Weights of a small GPT-style language model, trained from scratch on English Wikipedia.
Size: width 384, 6 heads of 64, 30.1M parameters.
Architecture: LayerNorm before each block, rotary positions, biases, tied embeddings.
Training: a variant of Muon for these matrices, 733M tokens, 11624 steps.
MLP neurons of a small language model. Each row is named by its layer, matrix (up: input weights) and neuron, and shows model dimensions 0-127. Each number is 128 + 24 x the weight over its row's rms, rounded and kept within 0 to 255.
After each neuron's rows, "fires on" lists the tokens most often at its 100 highest values on Wikipedia text that the model never trained on.

L5.up1513 [150 222 128 132 166 166 129 122 115 135 167 133 107 144 147  65 148 137 112 169 146 119 104 157 134 145 117 154 155 157 142 143 120 127 112 139 153  78  99 121 118 124 111 133 137 155 117 126 132 137 137 127 149 136 172 123 105  54 143 131 116  93 122 126 157 164 156  96 127 126 145  83 165 123 155 149 123 134 148 107 138 124 134 127 131 134 107 136 135  49 140 124 141 140 171 118 113 125 144 133 115 162 136 164 155 118 117  71 125 113 138  83 129  92 115 136 107 111 126 140 107 160 141 162 115 137 140 110]
fires on: ",", "."

L10.up199 [136 124 111 161 156 125 191  86  82 169 118 120 114 124 134 123  98 111 113 132  89  94 155 124 118 149 122 169 132 145 156 120 168 157 166 128 110 134 104 162 106 123 121 138 156 120 114 130 131 118 128  95 132 142  86 138 152 107 144 126 151 114 107 112 131 107 126 149 139 114  85 164 106 118 112 128 156  91 119 163 110 123  97  73 122 167 106 115 166 137 126 198 165 109 147 107 100 167 114 150 155 161 147 117 111 172 157  86 117 151  90 104 147  96 165 163 147  93 132 112 124 114 125 120 172 127 115  97]
fires on: "D", "th", " D", "."

L5.up1827 [144 106  75 169 128 104 114 135 122 128 161 123 159 113 140 101 121 123  96 140  39 138 145 113 128 125 146 138 157 126 147  91 137 110  86 150 118 141 102 146 125  87 157 139 173 120  96 146 159 109 138 128 149 144 120  99 126 107 125 136 125 133 134 141 136 151  57 133 139  92  94 164 124  87 128 158 150 133 156 162 110 104 136 131 105 128 102 109 122 120  96 156 120 135 124 141 119 147 132 112 138 122 129 144  72  97 194 157 111 105  94 129 152  86 115 129 144 142 156 121 114  92 150 100  76 134 134 190]
fires on: "s", "m", "th", "ing", "em", "ch"

L5.up1615 [127 117 124 136 104 140 106 121 103 162 131 134 103 117 112 141 146 123 151  79 171 156 154 106 131 204 144 142 129 125 130 157 152 102 147 153 117 150 129 106 140  94 125 164 164 117 130 173 114 108  89  91 117 175 148 119 132 135 142 140 141 130 127 161 149 139 115 118 109 127 140 130 139 130 165 166  99 117 139 140 139  88 111 111 119 140 193 163 105 134 107 135 109 113 164 130 133 143  89  71 132 154 101 115 105 123 105 136  72 156 121 113 106 124 121 105 121 147  99 184 148 108 171 132 100 149 161 109]
fires on: "3", "4", "6", "1", "load", "8"

L9.up365 [108 125 133 123 158 100 141 126  68 123 120 129 140 118 124 137 103 144  90 132 138 154 126 157 128 124 114  94 132  95 114 126 133 114 132 118 123 154  86 171 151 123 185 137 116 121 136  84 118 105 119 113 120 138 119 126 161 137  86 121 114 123 105 123 157 113  98  86 130 112 127 106  89 107 139 124 212 104 138  96 106 123 108 143  52 144 142 116 136 146 116  87 102 158 128 128  75 118 109 122 169 131 146  87 130 110 121 161 119  94 137 134 105 115 131 137 128 115 162  75 100 186 108 134 136 137  79 160]
fires on: "0", " ", "2"

L9.up1653 [144 139 175 110 125 165 113 130 134 103  77 166 164 100 135 141 102 146 115 117 130 144  81 156 122  56 124 132 116 144  74 172 142  78 102 117 136 133 153 127 131 164 159 149 119  93 129 114 159 115 120 102 145 143  79  90 112 154 144 165 125 133 122 155 114  94 137 151 151  96 129 140 139 115 135 103 145 115 109 114 125 114  82 106 182 118  98  99 140  74  74 103 124 169 120  76 111 115 167 110 107 129 127 138  99 106 133 112 113  84 106 119 120  97 165  78 113 133 120 140 128 120 134 148 103 132  93 118]
fires on: " of", " ", "ic"

L5.up156 [136 127 126 167 218 122 192 142 165 141 138 123 159 142 118 129 135 135 120 148 114 176 101 123 113 109 119 127 136 130  89 143  80 161 137 151 134 145 139 119 135 143 131 171 101 109 108 105 123 110  97  94 134 100 142  69 117 157 170 111 130 132 118 117 151  95 175 134 119 209 146 121 136 192  79 123  75 177 164 107 100 156  29 118 114 117 112 130 101 154 106 128 118 128 112 126 145 118 124 106 114 134 158 116 108 148 118 143 104 152 105  73 137 140 103 127 132 136 151 116 163 117 139 106 126 136 130  89]
fires on: " to", " –", " and", "born", "-"

L9.up1905 [120 165 158 157 130 105 130  79 116 181 163 111 115 112 167 121 159 144 135 153 111 131 135 112 164 119 142 147 100 130 131 144 150 111 121  93 132 103 118 139 129 138  66 148 135 134 121  96 103 125 120  69 138 120 127 152 175  65 106  96 141 148 124  90 107 104 117  97 130 143 121  82 160 123  71 116 144 128 103 156 106 123 113 154 140 147 116 131  94 114  90 123 156 122 102 137 128 119 108 140  81 115  74 133 117 155 122 130 103 107 131 122 156 166 183 137 149 157 106 129 129 162 152 144  96 178 120 163]
fires on: " Al", "s", "S", "Al"

L5.up186 [119 127  85 123 133 101 169 131 118 121 147 161 140 137  89 135 120 134  91 142  73 152 149 125 138 169 155 143 137 142 129 135 142 147 121 137 127 109 136 139 102  60 104 150 125 113 130 111 105 118 121 157 168 170 148 161 176  92 136 184 121 124 131 149 135 146 134  99 150 128 106 153 122 100 138 133 116 157 128 129 147 139 133  96 127 137 117  54 108 162 122 171  57 109 126  96  71 103 139 128 134 108 228 129 144 133 160 128 140 125 141 144 163 111 128 107 148 123 120 113 126  79 129 127 103 180 106 140]
fires on: " ", "s", " hold", "as", "ing"

L5.up774 [144 115 127 115 127 166 141 135 117 105 105 140 163 114 141  73 150 115 117 182 123 154 123 100 141 146 145  93 109 115 140  91 151 111 124 135 113 147  94 121 114 144 185 139 110 118 131 146 128 136 121 135 120 110 150 127 134 129 125 136 121 105 151 144  81  67 147 159 165 115 144 121 115  94 132 119 135  94 117 141 162 100  79 140  88 145 146 143 137  60  80 117 141 155 139 130 126 136 146 111 134 122  84 112 112 119 177 119 126 165 131 133 147  99 169 127 128 119 125 155 131 171 125 156 118 113  74 133]
fires on: " in", ".", " ", " as", " of"

L10.up676 [127 104 134 147 129 107 149 154 160 105 158 110 128 152 114 143 139 127 113 155 171 153 142  95 136 113 136 142 110 146 137 142 145 126 128 156 131 136 131 138 169 144  99 163 141 118  96 115 119 138 101 125 133 139 140 148 137 129 158 142 178  90 158  76 166 196 144 142  99 143 102 112 132  89 152 111 134 112 126 203 132 105 144 129 136 118 120 143 128 139 124 144 142 141 169 118 155 125 127 130  96 140 100 139 132 114  89 144 140  66 140 120 125 143 156 151 153  91 137 140 112 123 148 119 120 104 114 175]
fires on: "–", "c", "9", "cc", "0"

L10.up1786 [ 84 110 148 105 112 135 121 142 112  91 179 112 149 140  89 105 110 113 116 119 105 108 170  94 108 161 136  87 105 131 147 136 125 136 174 137 147 103  98 131 137  96 174 125 144 105 107  83 116 136 123 112 137 121 140 126 129 147 129 100 103 123 148 146  87 135 131  78 118 175 130 107 139 156 130 132 139 132 120 143 129 122  96  98 148 129 131  73  92 127  48 115 139 113 160 175 111 144 147 127 143 125 106  35 124 113 131 157 134 141 107 109 153 117 131 148 113  90 170 145 161  75 114 117  94  73 126 138]
fires on: "1", "-", "H", " H", "3", "'"

L9.up402 [172 137 130 138 127 161 155 156 129 130 144 125 150 150 179 107  96 127 135 130 121 154 134 161 153 146 111  66 162 116 151 135 150 119 147 130 140 115  80 190  83 167 133 123 116 140  94 141 142 128 123  82 129 111 117  78 131  90 139 133 116 162 104 123 103 118 144 133 126 127 116 132 123 123 138 119 109 146 150 187 174 131  70 134  93 137 115 122 165 130 116 170 133 106 114 107 167 151 100 148 139 123 136 109 105 137 140 153 115 113 142 103 129  85 121 188 116  85 180 122 125 107 131 102 105 147 149  99]
fires on: ".", "0", "1", " c", " S"

L5.up890 [115 114  96 108 179 124 169  78 135 147 131 123 143 183 124 160 121 140 114 143 122 157 157 175 118 110 153 134 132 121 145 121 121 153 103 115 136 117  81 117 119 137  92  96 160 144 174 119 142 103  84 120 128 124  92 120 128 130 152 147 133  84 141 122 119 136 143 187 183 149  77 153  89 116 117 116 136 134  98 116 125 153 110 118 145 150 108 156 193  99 139 142 149 166 130 161 113 101 106 153 104 104 153 116 121 127 141  81 134 124 109 127 145 123 133 122 139  98 148 126 113 140 116  86 146 147 172 104]
fires on: " by", " against", "ing", "s", " to", "\n"

L5.up1071 [ 98 121 109 185 101  97 149 152 121 108 146  94 129 134 119 126  68 111 135 157 130 161 133 148 138 129 157 163 120  90 138  99 131  95 135 107 150 137 134 121 117 145 142 157 126 114 136 121 130 115 126 163 114 114 139 120 105 118  96 121 154 110 115 127 109 144 151  82  93 106 141 119 144 132 178 160 178 150 148 138 106 126 172 136 142 125 122  96 163 128 159 127  80 120 128 121 103 125 131 152 152 151 137 114  90 176 122 132 143 174 118  99 156 150 106 111 111 113 160 123 107  90 137 149 122 135 124 149]
fires on: "in", "on", "9", "un", "m", " Ken"

L5.up780 [123 170 179 107 145 119 100 142 140 142 155 119 109  94 147 116 130 151 109 148 123 138 113 131 137 106 127 178 138 108  91 134 102 134 112 164 139 159 161 126 144 125 144 141 149  87 107 173 131 154 129 175 114 111 106 108  87  99 104 145  98 101 139  99 145 125 127 124 136 144  97 155 151  65 137 138 107 135 108 113  96 151 167 123 138 156  70 138 127 122 115 129  84 126 111 104 125 157 150  86  93 100  96 145 126 143 137 104 177 189  99 103 125 129 121 128 100 115 148 110 146 120 112 105 118  93 126 109]
fires on: "ed", "s", "d", " shown", " used", " reported"

L9.up1443 [149 133  81 122 154 109 137 149 103  88 153 108 143 157 136 142 113 172  85 157 143 116 137 122  98  98 108 153  40 131 164 131 118 124 155 154  70 157 125 127 135 134 125 140 127 113 144 111 124 112  98 146  90 172 113 141 159 152 180 118 145  96 124 166 110 156 140 104  78 125 107 102 152 104 123  95 130  84 134 108 154 123 121 133 142 159 172 156 140 161  92 155 131 138 150 133  98  89 138 111 120 157 125 135 148 145 131 132 129 135 104 151 106 133 118 118 162 171 130  97 114  94 109 129 145 123 109 129]
fires on: ".", "–", "0", ",", "m"

L5.up1742 [106 129 113 136 181 140 110 127 140 163 123  86  97 134 155 126 111 135 147 107 159 146 130 112  79 140 115 171 150 111 155 104 151 103 156 130 175 136 152 141 155 155 149 116 120 106 106 159 121 244 128 127 157  91 127 129 168 163 166 124 123 167 132 121 119 111 158 136 127 153 124 102 149 149 137 125 116 130 119  60 138 148 174 137 131 174 131 119 112 124 112 128  90 171 108 149 144 145 138 139 125 105 203 127 134 147 100 161  98 166 131  90 129 124 163 165 149 124 104 116 156  79 131 146 105 117 124 136]
fires on: "t", "ga", "al", "d", "do"

L9.up543 [149 136 109 132 129 137 147 107 108 133 129 101 137 164 124 153 102 142 114 105 145 118 136 130 107 130 128 126  70 134 119 144 125 135 131 121 162 131 129 100 142 154 117 151  76 177 117 128 139 118 126 104 141 119 167  96 140 114 189 146 100  94 160 132  95 137 117 115  39 131 165 180 152 160 100 126 100 123 150 107 121 140 117 119 141 142 156 109  96  97 161 113 144 104 123 109 137 112 142  90 122 129 168 137  78 147 122 114 178 138 145 125 153  91 130 150 151  49 135 158 125 167 137 145 140 141 152 119]
fires on: ",", " of", " from"

L5.up951 [176 126 110 155 203 108 138 151 159 114 113 100 165 162 149 119 114 111 155 146 126 167 121 150 127 119 131 105 185 127 100 185 141 161 127  95 148  98 141 122 101 183 119  94 118 136  98 163  95 128  98 124 124 137 163 130 136 144 145 120 118 155 121 114 106 162 149  76 122 149 133 109 122 197 122 116 103 127 135 105 130 112 108 119 121 173 165 124 131 186 131 105 134 151 152 122 121 132 136 128 137 167 154  93 135 133 132 120 126  98 135 130 125 101 145 158 152 135 117 104 145 115 114 113 112 104 102 137]
fires on: " of", " and", " to", ".", "==="

L10.up149 [182 120 107 102 164 122 132 113 127 174 141 135 132 180 141  93 123 153  77  76 153 121 111 133 103 121 156  98  84 106 120 147 141 115 142 135 133 111 123  94 102 153 131 152 127 133 144 112 105 151 116 124 183 119 107 135 145 117 140 116 108  99 179 111 128 104 170 193 112 146  96 134 129 139 127 149 150 144 153 122 125 141 142 112 121 128 121 113 131  84 138 109 108 152 107  84 104 104 123 136 122 109 141  97  87 120 122 107  94 110 155 143 168 106 112 176 122 137 145 152 116 143 157 118 142 120 135  99]
fires on: " /", " –", ",", " •", " —", " van"

L5.up702 [139 117 121  69 148 145 115 127 107 137 146 136  95  76 189 126 135 141 115 147 102 127  98 108 166 174 150 135 118  89 121 137 127  99 117 124 144 168 122 129 134 138 108 131 122 128 149 118  99 160 133 118  90 119 126 120 157 109 127 103  79 142 184 112 117 142  84 119 143 162 111 118 144  84 130 169 142 156  95  84 115 120 127 145 129 150 114 151 114 151 169 194 108 122 122  81 117 136 115 150 113 151 109 153 109 128 150 133 150 104 129 102 122 173 148 154 135 134 115 148  99 122 100 127 123 161 124 118]
fires on: " Li", "L", "li", "aba", "la"

L10.up623 [142 122  93 106 128 135 136 115 143 116  81  93 145 187 138 117 144 142 109 138 177 144  94 106 141 105 133 123  93 137 128 118  88  97 146 182 139 127 100 160 134 115 106  99 144 107 115 142  88 131 106 146 163  98 154 166 129 107  96 130 157  91 111 123 141 141 176 132  70 143 112 115  96 167 129 106 131 139 136  79 134 165 153 132 118 122 117 175 121 119 117 138 179 131 134 133  97 132 143  93 156 127 111 101 102 104 134 119 133 129 115 156 126 113  83 157 150 125 144 184 138 116 134 150 119 149 154 103]
fires on: " on", " held", " place", ",", "1", " between"

L10.up279 [174 113 132 133 123 124 143 116 115 109 119  79 133 173 103 153  81 118 162 158  76 141 145 165 125 104  92  86 113 105  82 129 101 111 150 118 107 166 159 145 111 126 141 107 108 168 133 122 141 123 149 121 149 139  85 176  98 142 156 104 125 140 123 103 119 189 135 154 100 133 118 148 127 170  98 136 123 191 124 114 148  89 118 130 149 105 123 145 121 124 104  86 120 118 129 132 119 158 141 105 112 116 161 116 144 107 154 163 101 123 107 133 116 137 133 102 136 153 156 154 153 137 140 121 133 176 106 141]
fires on: "′", " pre", "°", " Pre", ":"

L10.up358 [105  86 122 166 118 151  92  94 159 162 119 160 122 125 150 139 120 118 173  93 130 142 141 128  96 135 124 141  78 138 165 136 135 159 143 141 135 148 105 110 148 162  95 123 133 139 145 148 162 107 139 158 156 142 139 120 139 130 121  83 163 119 126  97 128 166 123 112 118 119 133 120 136 131 145 175 119 127 134 106 169 118 145 113 126 138 113 121  95  80 101 144 136 126 125 146 107 146 141 104 121 102 156 123  71 134 135 128  91 140 134 111 118 124 148 137 108 153  95 117 133 121 169 144 154  98 150 148]
fires on: "8", "0", "9", "3", "1", "6"

L9.up1611 [116  85 118 120  91 145 117 142 102 106 124 165 113 126 151 146 115 114 103 133 131  87  90 114 133 136  92 122 147 135 136 154 105 109 121 101 133 105 118 130 125  95 136 100  87 141 164 137 162 166 153 136 102 123 138 168  88 175 183 150 114  87  87 112 135 114 133  93 153 130  89 112 151  88  87 114 159 181  89 145 163 128 127 141 109 145 100 112  96 137 152  82 129 127 136 168  82 138 106  95 134 114 166 106  94 141 131 161 152 126 108  99 146 104 116 121 116  99 125 151 137 153 103 150  96 115 114 200]
fires on: "1", "9", " ", "–", "0"

L5.up1706 [185 141 137 125 105 136  96 154 120 134 149 114 102 100 126 190 125 145 162 152 120 121 145 105 140  91 122 150 161 115 141 143 110 100 123 186 176 119 114  98 110 133 120 123 102  99 141 144 139 143 145 140 158 102 146 122 162 118 205 126 125 120 126 176 112 142 148 165 121 121 129  97 141 146  97 158 113 143 141 144 140 166 144 108 137  90 104 125 121 142 158 153 142 142 127 151 115 156 114 111 136  95 137 151 132 152  94 141 176 113 118 119 113 117 180 124 130 122 118 121 114 150 155 122 160 123 107 133]
fires on: ",", ";", ")", "),"

L5.up1467 [137 133 132 149 155 123 109 112 154 156 137 132 128 109 133 142 120 125 146 145 130 126 156 137 133 132 135  86  91 137 104 176 114 123 152 186 126  98 132 125 122 125  87 129 130 166 172 150 145 118 117 137 130 109 144  93 109 128 156 117 110 107 136 146 108 121 116 169 125 126  73 115 138 143 157 135 155 121 150 106 146 127 132 121  95 117 141 119 110 121 131 128 126 142 104 124 108 115 137  88 144 149 134 125 139 155 113 110 169  75 131 155 107  37 156 143 127 165 111 185 106 194 127 143 117 126 132 145]
fires on: ",", ".", ")", "\"", ")."

L10.up1 [146 143 110 151 174 149 152 122 140 170 149 122 145 121 107 107  83 130 156 118 140 129 143 152 149 127 151 120 134 169 135 133 130 143 143 146 105 127 141 154 154 142 143 116 117  89 116 153 174 110 146 100 128 130 115 134 134 159 122 129 122  42 128 112  96 155 114 122 160 132  60 151 109 146 137 147 129 147 113 126 129 104 166 111 142 179 103 129 145 114 112 144 104 132 106 122 148 107 147 138 115 130 160 117  92 114 161  99  95 118 108 141  89 152 134 127 142 136 141 129 128 156 129 127 144 111 115 109]
fires on: ".", "\n"

L5.up349 [140 109 112 141 125 140 111 130 133  70 134  87 139 141 116 103  92 116 115 141 167 106 165 130 115 140 115 102 148 125 134 102 112 150 128 149 147 145 107 106 131 147 135 136 150 142  86 130 109 106 122 165  75 103 161  63 141 115 104 126 136 150 152  94 107 102 120 123 158 167 103 113 145 124 163 126 140 150 135 156 113 130 126 125 139 122  99 117 138 103 133 120  98 124 133 160 154 154  74 107  92 131 125 110 129 119  83 157 129 147 135  94 184 159 161 115 121 163 139 141  79 109 122 130 111  86 111 119]
fires on: "-", " R", " H", "c", " "

L9.up321 [115 129 137 159 162 137 178 112 132 147 128 144 179 117 125 119 136 106 107 142 122 119 122 112 133 157 142  95 125 149 150 138 134 127 156  86 101 145  97 166 137 140 105 153 101 135 145 124 121  87 141 131 140  99 130 124 167 113 148 110 109 112 124 128 117 149 129 120 132 121  80 118 144 155  80 144 157 149 102 112 127 112 148 140  61 125 115 105 103 123 102 162  92  85 108  65 113 163 116 153  87 118 110 124 124 120 132 114 139 141 134  87 128 107 152 191 122 116 119 125 117 106  99 130 113 150 109 141]
fires on: "S", " W", " T", "s"

L5.up1848 [ 95 107 132  96 110 113 135 114 148 108 115 151 115 162 102 113 148 102 155 135 100 139 155 133 100 134  99 135  91 150 168 119 127 104 165  95 128  98 106 101 163 164 138 129 131 116 143 104 109 129 134 130 151 149 117 131 155 105 193 124 139 119 181 137 149 102 153 104 163 158 130 126 117 116 119 115 138 171 136 128  92 130 169 150 120 153  92 126 129 121 132 148  98 159 125 112 144 173 153  79 130 123 160 155 129 129 169 120  77  81  98 101 107 124 128 208 117 140 129  96 151 104 103 110 111 168  94 133]
fires on: "t", "d", "mb", " first", " only", "°"

L10.up75 [111 108 150 159 141 140 141 126 124 148 105 111 160 109 121 131 143 133 104  98 115 150 115 127 118 128 124 113 156  82  82 138 150 135 127 124 151 135 135 148 145 144 137 171 142 127 137 133 127 118  98 124 139 130 158 126 139 100 128 120 136 169 152 103 121 112  92 144 112 122 118 132 119 122 141 133 166 109 131 139 117  90  69 148  87 117 102 159 111 119 119 155 103 102 129 122 118 135 152 173 147 175 108 127 142 101 161 153 137 120 104 147 174 121 118 114 158 120 107 121 119 144 130 144 169 166 140  85]
fires on: "0", "1", "3", "5", " it", "8"

L9.up1735 [140  95 132 160 112 101 168 133 122 114 129 126 149 124 133 115 160 189 149 108  93 110 124  72 152 120 148 154  89 135 152 118 138 112 137 122 137 131 131 128 105 154 148 131 113  76 136 121 142 120 124 164 143 154  72 146 120 108 104 147 127  78 163 118 102  91 109 115 170 144 107 127 137 100 119 128 147 118 139 164 137 119 120 154 153 119 134 102 150  74 117 130 149 140 118 117 141 102  95 161 146 119 110 133  61  75 149 128 143 139 111 134 131 107 137 137 159 177 182 125 151 139 131 118 111  75 146 103]
fires on: "s", "th", "o", " very"

L5.up1089 [110 128  92 139  93 108  95 118 127  92 147 107  96 149 185 113 153 136 104 131 145 120 136 111 149 146 166 100 141 154 159  88 104 140 133 124 132 111  95 135  98  87 118 138 161 114  95  92 145 155 126 117 155  83 119 145  94 123 111 141 150 134 123  77  92 102 165 107 135 145 164 119 149 144 112 127 131 142 126 112 144 138 162 133 113 175 141 129 128 132 117 136 152 116 139 149 168 114 151 120 161 130  94 127 107  82 118 126 127 130 148 172 137 110 137 137 151 130  79 134 114 118 152 190  78 141 133 143]
fires on: "s", " Ru", "to", "gu", "lo", "o"

L5.up1426 [169 119  89 112 147 161 122  68 120 133 147 123 134 161 130  79 128 158 123 147 138 114 177 141 141 135 157 100 166 127 104 137 119 148 145 145 114  81 125 126  79  90 133 117 126 117 161 174 119 144 127 139 162 129 136 156 144 143 139 103 128 108 128 128  83 208 138 106 122  88  84 114 144 123 150 126 135 108 142 108 114 117 134 131 149 135 122 150 139  76 118 181 112 124  89 100 128 123 120  74 125 117 158 140 161 113 120  72  92 133 171 134 125 120 153 148 121 135 110 135  95 130 154 133 116 130 103  81]
fires on: ".", ",", "\n", ")."

L5.up960 [109 115 146 150 110 122 134 124 126 163 154 130 123 100 131 121  84 142 100 132 123 174 179 111 110  78 130 150 147 115 131 116  97 120  96  98 119  93 126 153 142 120 126 103 132 173 125 121 176 103  98 112 104 131 121 169 140 129  96 114  92 136 112  93 125 102 128 157 127 121 156 164 132 120 110  97 149  97 118 110 161  92 130 145 128 134  66 136 130 102  98  80 135 146 135  92 141 143 151 125 126 125 125  78 134 116 140 124  86 145  96 121 117 109 156 141 119 183 174  85 115 138 142 174 144 147 102 113]
fires on: "2", "0", " E", "be"

L10.up1188 [123 124  90 123 139 148 129 124  68 101 154 137  93  91 103 157  98 132 114 123  48 117 131 128 142  83 145 148 151 136 125 136 143 160 171 107 123 121  67 178 122 119 161 120  98 129 121 128 153 184 104 154  81 152 127 148 149 140 130 122 129 156 108 145 160 132 164 123 144 164 134  84  94  99 150 130 159 111  97 112 133 108 135 124 126 129 129 124 139 114 139 171 114 143 138 112 121 132 156 154 114 115 100 141 136 152 135 109  89 104 128 134 157 120 117 160 184 122 144 115 120 149 138 113 179 152 110 125]
fires on: "1", " ", "2", " re", "3"

L10.up1615 [162 167 126 158 150 104 136 151  76 117 166 107 160 184 126 150 144 161 135  90 110 177 126 173 148 154 147 126  91 150  93  88 124 146  94 123 148 154 148 142  59 121 158 169 118 159 117 164 151  85 153 128 157 126 126 183 112 146  95 117 135 129 138 110  98 132 142 134 116  90 165 116 130 108  79  93 134 131 110 118 133 128 120  91 157  84 125 163  94  93 166 132 162 103 124  84 168 119 133 132 120 132 128 135 124 107 123 114 119 142 105 168 116 110 121 127 133 103 127 123 105 139 147 138 133 134 120 163]
fires on: "\n", " \"", ":"

L5.up124 [169 155 134 128 119 134 116  98  85 131 117 106 132 173 120 226 145 104 112 121  95 175 154 133 157 134 142 128 103 125 112  84 131 178 137 121 130 135 145 103 105 138 122 136 126 121 131  86 150 127 138  88 146  88 117  96 108 117 199 126 114  93 173 134  66 110 144 109 145 101 121 127 169 154 114 141 141 126 110 121 122 161 153 118 153 113 141 130 137 138 180 106 140 110 123 125 100 125  96 132 134 120 107  85 101 137 123 174 138 117 143 119 124  87 141 147 136 142  97 140 105 107 144 112 136 108 137 124]
fires on: ",", " and", " he", " or", " /", "\","

L10.up893 [144 116 145 152 153  98 172 131 117 159 166 136 164 182 129 149 142 116 105 190 122 170 137 129 151 113 104 131 126 121 119 139 148 109 149 118 135 116 136 121 133 157 139 109 112 145 139 124 133 101 143 170 148 116 117  77 123 122 103 135 102 132  97 180 109 124 104 159  80 170 152 124  92 155 130 119 114 151  55 142 166 164 105 131 119 131 127 134 114 117 104 147 159 146 113 128 113 138 136  81 131 121 144 116  88  98 114 156 101 129 167 129 150 113 124 124 152 120 138 103 148  92 138  81 105 198 126 131]
fires on: " S", " A", " ", " M", " G"

L9.up1556 [112 117 144 146 157 128 125  85 142 122 123 101 131 169 138 125 109 125  87 144 131  90  96 149 152 102 139 124 129 140 145 107 117 141  99 117 170 154 145 102 115 120  84 137  94  78 138 142 113 102  71 145 118 155 147 156 153 109 120 157 160 125 116 145 107 174 168 160 149 119 118 134 127 178 135  79 151 121 164 110 103 124 129 104 118 157 134 124 114 115 115 112  75 151 112 117  99 114  99 161 154 162 123  78 120 125 131 104 121 125  94 142 118  72 169 147 114 181 138 170 185 122 108 123 142  87 112 112]
fires on: " of", " and", " &", " by", " in"

L10.up444 [183 146 159 142 106  97 142 108 139 124 126 129  85 136 134 100 137 138 111  49 135 172 100 100 168 139 142 133 124 116 152 119 171 113  94 123 144 140 102 105 113 121 159 111 112 117 180 125  86 127 116  91 143 107 102 138 142 112 111 133  98 127  67  95 105 128 169 114 153 137 159 129 157 142 139 159 103 116 149 123 123 151 126 163 137 112 143 129 149  93 129 130 111 138  99 147 111 166 145 104 126 119 137 104 145 119  92 133 137 103 153 103 130 145 132  99 104 133 165 210  98 140 119 103 121 171 148 137]
fires on: ":", " said", " stated", " saying", "ay"

L9.up1008 [143 120 117  87 140  99  76 158 113 114 127 136 135 105 113 121 114 120 110  88 115  92 146  94 132 149 102 147  81 131 132 160 101 123  87 106 139 127 160 177  92 172 145 151 104 146 166 106 137 160 144 110  60  98 168  94 116 160 179 155 144 140 147 138 122 121 121  89 109 119 124 144 138 118 107 105 145 161 139  93  89 100 173 165 116 137 116  82 117 164 156 162 135 120 154 142 132  85 129 132 112 141 191  83 109 130 133 128 135  89 143 140 126 128 103 100 125 109  70 134 116 141  47 154 120 141 121 138]
fires on: "–", "0", "3", "2", " R"

L9.up405 [109 105 123 121 159 102 114 166 137 143 142 121 116 124 175 115  98 157 126 107 132 150 132 115 104 139 117 156  99 123 120  98 129 107 135 129  56 136 112  95 133 123 131 109 141 123 134 119  96 100 112 168 115 105 110 156 137 101 104 128 118 136 186  82 102 136 109 134 108 151 102 141 136 110 167 127 112 165 106  76 179 102 134 113  83 110 151 135 103 118 124 156 105 102 128 146 172 136 165  98 105 149 153 126 108 107 145 139 177 113 150 171 125 129 132 116 122 112  87  94 147  92 121 123 133  97 126 124]
fires on: "li", "ti", "a", "la", "ri", "i"

L10.up428 [156 128 128 154 114 131  84  92 139 171  76 190  89 133 106 125 152 101 117 114 138 139  94 136  94 104  79 119  91 115 113 158 164 120  64 115 143 142 176 153 141 135 109 128 140 129 125 116 123  85 101 110 120 180 135 137 119 142 138 109 158 132 175 104 181 116 139 102 145 115 151 114 126 129 121 153  61 163 123 145 134 131 145 119 126 119 143 125 109 127 125 148 118 129 126 101 145 128 101 112 157 110 123 119 124 132 141 157 152 138 106 119 127 160 141 116  97 128 116 144  97 134 159 149 122 121 129 152]
fires on: "0", ".", "8", "°"

L10.up1042 [141 107 111 113 184 153 137 148  99  94 161 118 109 108 134  97 104 134 114 146 121 118 107 168 179 139 113 133 103 155 113 141 160 122 114 157 146 136 103 169  90 113 174 115 112 116 134  89 145 101 156 123 133 109  74 128 176 156 121 133  96  88 125 126 112 155 108 148 122 115 154 114 100  79 155 120 123 142 101 116 101 116 134 102 126 153  94 111 130 162 165 109 162 124 113 158 119 120 124 154 107 139 171 133 107 111 166 166 111 122 146 140  95 144 141 163 107 113 128 222 109 138 153  69 127 118 137  99]
fires on: " (", " E", "/", "\n", " Re", " T"